MLP neurons of a small language model. Each row is named by its layer, matrix (up: input weights) and neuron, and shows model dimensions 336-399. Each number is 128 + 24 x the weight over its row's rms, rounded and kept within 0 to 255.
A block is one neuron, or neurons of one layer that tend to fire together. Before each block is what it responds to, as a language model described it from the Wikipedia text at the highest values.

Biology term fragments
L3.up1333 [101 134 113 162 114 135 149  86 129 161 171 148  94 151  93 110 149 136  96 125 128 133 126 122  95 113 159 135  59 109 167  93 166 113 132 139 114 142 118  96 132 129 143 137 128 118 117 129 125 102 114 113  99 153  84 150 130 145 121  98 106 120 128 156]
L3.up3067 [141  87 125 126  95  86 128 114 112 110 117 111  99 178  86 105 155  88 128 143 117 141 111 114  87  91 132 123 147 127 136 139 101 154 111 134 136 135 152 150 101 149 129 128 119  82 118  92 146 113  88 113 143 147 139 165 164 105 105 164 153  84 141  90]
L3.up3513 [115 144 129 145 148 116 164 102 196 100 133 141 133 157  99 140 108 158  79 164 145 118 114 137 119 119 125 135 171 176 174 113 146 114 104 138 173 149 157 160 141 112 139 148 180 115 152 120 127 134 108 118 124 104 122 145 142 166 164 128 136 119 127 112]
L3.up3596 [146 119 150 134  63  96 145 115 178 110 148 150  61 103 133 177 152 112 109 171 119  88 120 118  99 163 127  97 127 172 132 142  84 129 139 137 129 130 114 117  84 161 100 158  97 118 126 102 118  71 135 137 117 130 138 130 172 143 130 173 102  86 175 111]

Technical term fragments
L6.up1828 [163 100 165 167 147 128 125 162 138 135 136 109 120  47 130 140 131 144 128 131 125 171 160 151 118 116  88 134 135 122 126 143 120 119 135 124 148 169 145  98 135 122 153 117 174 147 145 125 104 130 112  92 128 112 165 138 129 166  87  96 101 134 169 132]

Place-name pieces
L6.up2431 [127 137 143 162 153 139 150 162  79 148 175 161 165 158  89 118 123 156 122 142 106 152 111 162 104 142  96 112 105 135 123 137 107 130 103 132 139 137 170 110 141 106 149  95 107 133 116 131 125 190 136 144 146 109 129 106 145 114  97 100  84 125 132 147]

Molecular biology prose
L2.up62 [126 115 158 131 149 115  99 118 129 131 176 142 156 114 134 151 142 148 161 147 137 126 110  91 128 150 165 144 120  99 155 129 111 122 126 122 113 124 139 171 122 128 157  77  78 140  83  91 110 102 119  99 107 106 121  78 208 143 101 138 123 141 147  78]
L2.up2383 [101 121 121 129  79 147 141 117 140 143 138 132 130 114  75 137 166 156 147 171 108  89 120 109 149 111 160 139 118 152 135  99 132 112 137 126 154 127 128 168 111 147 124 120 124 162  93 105 113  81 153 131  70  78  86 120 148 142 144 127 105 107 171 126]
L2.up2413 [176 106 130 140 108 100 156  96 114 137 110  91 109 182 164  92 122 107 137 104 125 125 152 163  95 117 112 103 131 162 119 138 101  73 164 110 146 142 123  98 168 153 108 105  92 139 148 148 129  98 146 112 163 114 117 159 171 176 129 144 134 114 103 145]
L2.up4038 [115 149 125 133 130 117 102 154 125 116 130 123  80  94 137 144 129 152 130 127 113 148 115 132 154 136 132 132 128 110 194 119  81 119 155 117 103 158 132 129  97 155 134 108  85 138 126 120 106 104 126 117 155 122 102 127 140 164 145 135  99 140 110 161]

Romanized name fragments
L3.up1175 [103  89 126 130 164 128 137 120  90 148 104 127 150 136 134 142 133 155 131 135 117  98  96 110 170 115 110 120 137 102 150 127 117 135 171 153 132  89 126  91 144 125 152 122 110 108 119 107 103 126 157 133 132 130 169 178 152 131 128  60 157  97 144 155]
L3.up2488 [ 89 140 133 135 124 111 103 100 138 107 148 165 111 114 124 131 180  84 101  85 103 135 136 152 132 107 105 145 121 129 109 109 160 144 125 108  78 137 152 132 135 118  99 127 106 124 143  83 144 189 149 180 134 101 133 155 123 139  91 164 101 152 105 145]
L3.up2916 [116 100 128  76  80 148 125 132 189 119 150 166 173 119 143 151 142 141 123 119 132 143 111 117 129 110 139  95 116 116 153  72 151 116 122 135 111 129 145  89 116 103 104 124 107 145 128 150 143 150 163 140 136 129 155 140 197 139 161 140 134 158 167 104]
L3.up4261 [114 116 184 156 123 115 124 138 150 117 149 153 140 106 125 155 102 131 141 136  98 104 133 122 132 100 135 136 136 133 113 138 185 155 132 130  95 106 120  95 162 117 125 126  92 113  96 122 168 129 128 134 171 120 135 194 151 104 162 148 171 166 110 131]

Mid-word name fragments
L2.up782 [149 175 145 145 113 113 115 111 189 107 110 165 129 138 119 101 151 109 140 129 153 110 118 163 110  97 106 103 158 123 135 115 139 144 139 121 100 148 106 116 127 118 125 185  68 151 160 141 122 145 106 108 147 132 112 189  80 125 141  97 154 106 142 136]
L2.up3067 [ 97  97  59  89 133  93 115 155 146 102 171 149  75 146 123 142  59 119 150 157 113 128 137 103 131 121 179 151 103 116 133  86 106 128 134 137 101 155 142 134 108 160 114 139 136 127 126 132 130 101 102 155 114 137 131 138 123 134 131 161  94  96 118 150]
L2.up3398 [181 103 121  96 132 155 102 131 114 160 163 159 162 155 119 132  76 137 138 121 113 172 140 149 105 136 118 110 140  95 106  78 117 126 128 157 116 101 131 123 122 103 140 130 105 138 119 152 107 131 152  87 108 102 166 120 129 155 115 119 108 123 128 102]
L2.up3854 [132 118 104 111 120 112 160 196 180 141 117 124 104 144 132 186 135 122 137 141  55 145 105 137 137 124 111  86 110 113 130 165 109 105 140 165  87 117 123 161  74 118 105 127 126  83  88 103 175 103 104 137 122 155 133 168 110 198 102 134 157 116 122 123]